config.toml
rope_base = 10000.0
rope_fraction = 0.25
bias = "qkv"
init_std_qkv = 0.0238
init_std_o = 0.0042
init_std_up = 0.0238
beta2 = 0.99
lr_head = 0.00699
grad_clip = 0.5
schedule = "wsd"
decay_shape = "cos"
final_lr_fraction = 0.0
batch_tokens = 32768
steps = 4468
MLP neurons of a small language model. Each row is named by its layer, matrix (gate and up: input weights) and neuron, and shows model dimensions 48-175. Each number is 128 + 24 x the weight over its row's rms, rounded and kept within 0 to 255. Numbers have three digits each. A neuron's up and down rows have the sign that makes its largest values positive.
After each neuron's rows, "fires after" lists the tokens most often just before its 100 highest values on Wikipedia text that the model never trained on.

L10.gate446:152117057061166099122143177132127134133116151128142150138141144125127126090117115170142109109161116141177107142090176137127146088136077132116141162148137115139111138127125206144128157147160129109157120142133133118142139150101113133133124109149135150152086102127110176112136158132140112096104156156144108113153141125109137108160144136090153104164125151137118115141164125136098140114145
L10.up446:132071116100155085137160146100113098180122105119107125160125118136118097120136127113115103133139107135128128157098172143113157140102086125082146147162122146126134083098117134142124154070138102119125175125141108078165175118131128110118101140150124191129104118106119146118101152176130176142138188123133104122136120130139147090142161137150131125128125126127147135119183099102085139157137
fires after: "-", "|"

L9.gate82:122149119097129156157085180142123103134121104127133165094116128127114157136152142110090101160114111127129117129139105136101121099155144138108095162146145154109145127109141134140139121141134142133157143140133132121122142091116114150149113136132117140173082154154142101170090142123119098122155141095133120146156108134135131116147171150117111176146138100172124119148160187107119170116162
L9.up82:125117149109148127158144093111181110153165106094092068142125146141131118116120123121130109155145127153132113136137139120132169143125160154138168141150124102090103125104129118115146145144139165158116125097124163118116147101131113128128110167147151135174144139141119129151128073109116140119105138113087109079127139157165102117108142101114109164162146138112111147131161139134117142123126
fires after: "-"

L12.gate302:162132130120126105126097158138143120107177145178112151190079147075163132133096133121118126115116146105099139122149168185117105106127058147111168156083099097080158110136167131144143143130145110132098139126133137106089138135141143120085198128078135112131125099135104136131126130128142100123136151172075138139158107099115132113167120149104098093121133108099113118124078116116090117107144
L12.up302:112101139171103124143103130129115166126115140116086145157158119122138130144093148134068121085133145106117095104155111133141134120155162151116120121108138144108150158145117122149097124119105159120148147141124142126124126145135097134153179134127165109113073112105113141159099121089099156110134127114109135100144155172124103123166108106133097127123114108111168116150100164141154167153174
fires after: "\n", ".", ",", " and", " He", " where"

L11.gate304:152170098138153094122081117157108121124134139137118122117118141095157124122076092174141130109134135125145115167111152147148123100130081094162121120124127100122091119171153178142128141136149122105134117102163129111129135135145115129097157098086114136159160093122114159125116116157141115106131192159114173112157168147103102138203103148110142070152145106129093128152140141136143113121178
L11.up304:120128147136168093109111105107151115092151090129144141123126170134111162111119117079122140122136169137156112151148185132139147126096134117110141121142146113187066130138121161062154155090106098124143101117115109177092087104121136105185119139139124136129132126103136148124130147118124145119107088122144144088155141164088123186135112151111094117169171127121130096073127124123166116102175
fires after: ".", ",", "\n\n", " that", "ca", " and"

L12.gate2:135093102098147115145130155146115151123135098098147171136137164127138137124150115097078117135134116178123124144108113132108157092125094114153092137158141151155119135165114109073141159153117150167141170128159133105135145134074099132162104121104153124110109179161120124090151112120136107131114144073122125139119138140144163155126134110111130154144124100111131124122198149114091127090167
L12.up2:132142121132126150083165160114147090155121154145136114130115134120130122125129110100120108139092095133070090136139138139149090118125137140096138127116144131135124122130113117142153110118123103137021130153142148067125127141098126152096093129155117177120145117130112126170094085105135127114097160121102116122094151121138199138162134121196141145143147127060158116114148092111154102109154
fires after: "-", " p"

L11.gate172:112124083137127130133098124129123141127116151121136082155089154086163131124120163131134105111119099125064132108145124159145163084111088124162129155090168141154122157158143179141140160137143113153112101134147141106112148136101134125070141080083151141131127108132113158118095097158163116103105136131114147142130151124113131135162130118117146074139148101091106111156130128105065136108120
L11.up172:129094108136074127110134108109147140197099108120114138134096167131098137122126100158129138151158128132146166168164104080141138125117085106092149149136125120112128147088148114121169109140094095155172125173131158113067127134120171123148117149112111140121150104150098126165122135123102137110134151164154102108113134136110152094128110144163111144138067118122148122148127076114108141125115
fires after: "|", " |", "=", " No", ".", " Title"

L10.gate111:143128160139124165101162108086166098099122151130103088125130103118105098125128077156106131104132156090122105168120161158131147107157110148169118149127121118107137112118166139126140182122094118103124149123151135112133098132150140176087107113119152140102125126102140137128140103142142130087126119147115134102150164106130131113167119099117151134110087133166112163143183092125135094124119
L10.up111:132133135161131106079127119088109125138116166126098127117159131131085115166146151108117090145150136102110128171126149143126151133115100170132109106096116124118134127153132132126104121166109078157126113102121095132100153102153114118140166127108133150122132102154133120156132094072126104174100102112137183113104149123125150170141123106106123142143113155113105103114148104145151115129154
fires after: " as", " c", "e", " became"

L6.gate361:141089105099138170142160136145119121131164113165178162140110113130123126149115080116150147128123122046191126112179126113118149109141089152092082137158137170147118107122099169134117117122166128189099142151125161136118125121123159158155126135117142066119072127156108141114114130123147162107160203143097142136129110126164146106169131132148104108162109103142137147109127147116131138162113
L6.up361:137132137140187161133136130108112150141104135134117170106107116122159134127142104122159147130127143111159124118154105073148137135163154107137109109146065107130070117095120135145132135109125093148130089146144130137100178110135126123131154113086144155136112120115155135091111128147182171109135137116117128140078131117166091142127156132131136083109117132172116171151172113112181135131091
fires after: " the", " The", " a", "The"

L10.gate242:146139107090145151136124125168111134109109087142153156170122128112144114093152096154149122124172187135141182136118162133110145118163131164133110111096174130174114182113165119126126137124152118123143137150122157125168139145154133119086143101121132123192114159127149172116127155118156188144111158117121132108173122081141086139146143106107116117163125133142108148162144142125130139099142
L10.up242:189140107104138117137126129131135117159120138159138140139141132093135112135104111109124151147163114128144116127129151171145146132124129121131167139125128129113131157108162108161112117084198115103143125119169163140187127143168150121094145110124116138163138119116167147171086146134121163103136121166153123103146155138113142132156170103074124104081130113155135128134170116131102116104075
fires after: " on", "On", " |", " On", "-", "|"

L11.gate321:120120088088127110108096152157114125106149127122119182139138130098158127118112151135151144097122145091119128085122141129161120088118090136130106180080131085118118127172132146140127164174129104112110135106144087139075141150140123137089154102132133148130177142087163132145124093130177113091105114142132115134163121125132088144105097155125167119129116099138098137131125121118117125108156
L11.up321:149122135123140110094156142118111124123120136179115122125114154120097152125162164161120115129175094141122141105144143091167110124125119111120138098100146140133162118128125140103123086117175137115124135099120134148118144080099130077148149136080142166153122073189107121142107119193111128154094125137127147107152106153126100121120102130145118128167099115099104100096129128152181161113117
fires after: ".", "\n", "\n\n", "rou"

L10.gate155:138135174125154117152106141106155126097144156111124109147158151163138145104128134178142120124112124095107104121125105111135156134136127111123107130145128098163148122150158090135131122105141142119117143095129124133111117103140158148110100192128152181143105173109181138148107093105176085131181143129124118148137124111149122125091129133125147135096139144179147148105175121119155120174167
L10.up155:115137138146156106078125116141140128130190124103152138120156106167091126127061061137139158095134104111123131134143109092079142115128106147125138150158105149116137124129153062080116106121128158103096120140124142127112099116194142188164137081155116134110156150117127119139124138146097104110143117140126132126124112132137107108148092109142110155097116157103147117111152127136127110127153
fires after: " =", "=", " |"

L11.gate282:162138124118121141142146136146122166116113135148101148154090137138152151112101121144172119134115126133150115145111129115112140096092118186131108151121126173129120083104111123162113174131192111106159082161158135118152100149140181138058112126116084165128154120132125146169151170115159111105096101141128123127139137087096060126135156085129089131146120168114092147123154134115111131107110
L11.up282:144143145111123124112153120127167140102112146161142131130144140147114123132161094151153139147119159180156143150084134117095134114099120114122140115112124114073117113130147138157155152130132154075129114147138134150153173154145136099081127126129158118128139132143142162147174119120118090120135075188150101086134147125134135148127146119116145170121130173136099124158148114128123136094051
fires after: " on", " |", "On", " On", "|", " Total"

L9.gate427:152150146100147129116143145128183109123142148119085166144147134131138146115129078151108164139102132151107099115110106148101144124199133133188094093118091085099140135140160174114119120108180154165100121118123109121116105135130105147127144113118128124143129187073140132154095121111116101103150156087118110065130124105086133137099123101118129102106094106127124117141143124123123086126083
L9.up427:108105136113169156079105134147147130117150131137110125105116124131152137138134122153111136175136126165145103143130127090097147121127110093172123144104120144127126132140143112098109150120143146118120130114176131118067133109187120128135104114156150130101123145145110128174114089145077140103139137101127117124115152127106139112167162131119158111144100143098163105099155136128180113138134
fires after: "="

L9.gate270:136078139123126094159080083165111100109154098135096115109151122121157120142136188114100115114135130139139102146095141151132145096137115105139129141114072126081104142150111117056106114136175132103114134104138123148161127179148153117133129109152103149144113091155123154086136163111131139122100097117113123146134104129118137163139105119106115107120134145103100160170133149107089140140108
L9.up270:120069159131126103158076146117127164162116147121139107121109125120128105121134108135105154090105119094093129131131114119118132132166113128104111091085119076124159108170150105129098109125155076128146156106115101130124138177155082122135091094117098132106117141099195124130090088085142140106106148138143137153133148160112127123148135119126129143142111144164162089161085133126143107159130
fires after: ",", ".", " where", " that", " \""

L11.gate97:128129084114135160095113137122144106162141140120144171106144127104164113133077128139131142143077127105139079153114149152155169107160086150112122117159106096095099135123135152100124132136139126117143098128100174131092093110123160112131151099096119129147151135167151158134140149076107113107144148133105124139108146113134131175129121099118149102131133164145086127137113107163085169133087
L11.up97:118103145148171126113091118120142105136168117135140156101098118150138138175117101076130099138118117156174108116119125134139155129155142102123099125127120090150111151127181142075141116115133114118105128130111148126090125099121144124135157128129168108139112137107156114093132153079123147130126134131140148135128146148137187108159159131144077140144110193106112136086151169122115129150106
fires after: " the", "s", " The"

L11.gate303:158116121130158108136141132151136107096153146158130174119107134169158120100098156161157150122180133104126081131113113134174152112166142137146114116173118125160091151102098200105137117143132110120128115144149133131100142148153149115140161142148189154090102153114119124105135125142137135090150141142114156149119121128139141159163145147090111121158102125150118118113133097130078106141143
L11.up303:144111142127095143160188114161142176152119134093158151125098150139142126140129089100139129114077114092072103115156119135166119109160121150134131108123117136157097104142108177131100150146135121162097127203118126148137082151167112179111182136115101134122122122148084122108146140129137142137160147091109137153132128129104132088159106140151101148129102100106132138122112129117146109155134
fires after: " the", " The", "The"

L9.gate140:106088098151111149121140163128115095140130127103128144141096133126127131155138118119146112138116154088146115113138153148128117097122059132104128120075089133123103105120100135143101088180150133169167132172113093108143172129099146158069135106110176117099125126134155107123080151087159158117129117122119126152120140126089114133167149112137136113120121109142138130165123146126083139141120
L9.up140:110149092142062119112125142111117105142089164112143111113104179086115159121168120125150130135170135135148143149155136130104096118112089133123170107091133122093118131147107114141126095158157155165136115184127106135122150134109122180092136095152137104134162119148156076121137142106158098123098122160115151109107135121118153117134134112130110075123101167146143099169154150122119143132169
fires after: "-", "E", ";", "W", "|", " No"

L10.gate103:151152141116157135152138094170158111107126162106135171144109142090122116077148142167117135130116132108155115103110118116140136115150118120128141100074161140140110117126142152157124129176190140130098105141110130124154147176135123130091144127137115140183121147123099151104145136084153127118105121136128107105125143079115109146118098088112095148117135109117150146163127106141169120069137
L10.up103:155108180121117108122185145135122139151116154133144112123160121083118130162143086171102153162117119132137127130110127121074110102146105098164124118097129171122158156120094154157124124087134090111162121123166163125120112147122109138114139123111126087082171091150174115150127162094129151093134125125164109076113143147123147149155111088139126142125132119162122153125170108125128168128105
fires after: " on", "On", ":", " On", "born", " Released"

L9.gate396:134101086094103091126166118130107134148131101169138111149115143113157132113144120142115093078123149169157130139103125153120151091166118126150129174142118109118094174157083115121143141132136100138133105167109096117129151172109143133102120129125156114161100134156082107134162141093099074118117123120102154138133119116045111142135130119093153097130136119115137174164139137104097125166129
L9.up396:139146082101140060160120141079118139149145157142117082146118130106157102144153117130132116110134116153141171199137114114136131114131107122114146150085143119092125106124045100138134125149159134135152152164155131141130118119115127141147151106161124129137135128115079159156174144156088106133095093127115147121156118090128109139148135128122097106128152154118155119176173128154132161152153
fires after: "=", "-", "|", " |", " who"

L11.gate396:129099099105153128142113140152140101130145120128135115111121120090141133122124134071059119150093131148199166103167147116182139144152111147152116141126122073129106095132144150097115172150114144162116152174129161137115095174110144123136106134141170179134150145125107106166122170128137105127055172104130153125109149131114128104107145102120125113125150133103112128141135115124107132098168
L11.up396:157139151154158146090101155151111133106122160090156126171121078085104109158138112135103122131123132130130122113137144155104145133099068110141140113172183102136145118146145131131147122162127133128114157137139124155168103119161123146113107117163165195119126117123130074125155106134135125153114123097087110111109118101109112106105154138116120117129113088087146085170114158150144119120140
fires after: "-", "–", "  "

L12.gate357:157145156108126138102134110164144090171125122153129106150132156108167128114137139141113129091111155136146132107130170182125117110162108145177114136129113150139136129154144182167090157122182129108117110111157140122140116150117107135067186144136118148169097137161146145118126139113170110111095149130122151105135123119138115138139136094136139143111162118173097129122139125125120131124152
L12.up357:145115173134080109137203102133121094164057161144146151149117136132136105111122098113135165120120129157153120155115157161134150130151114110149153131119082110131130157107146107133122130093153135088106114143082129145133122146131104115145111105144098110161071100123132160117154146123105078104121117168170081099178166095127135101169133130138109145150142114161106112118122103091164129086101
fires after: "\n\n", " on", "On", "\n", ":", " On"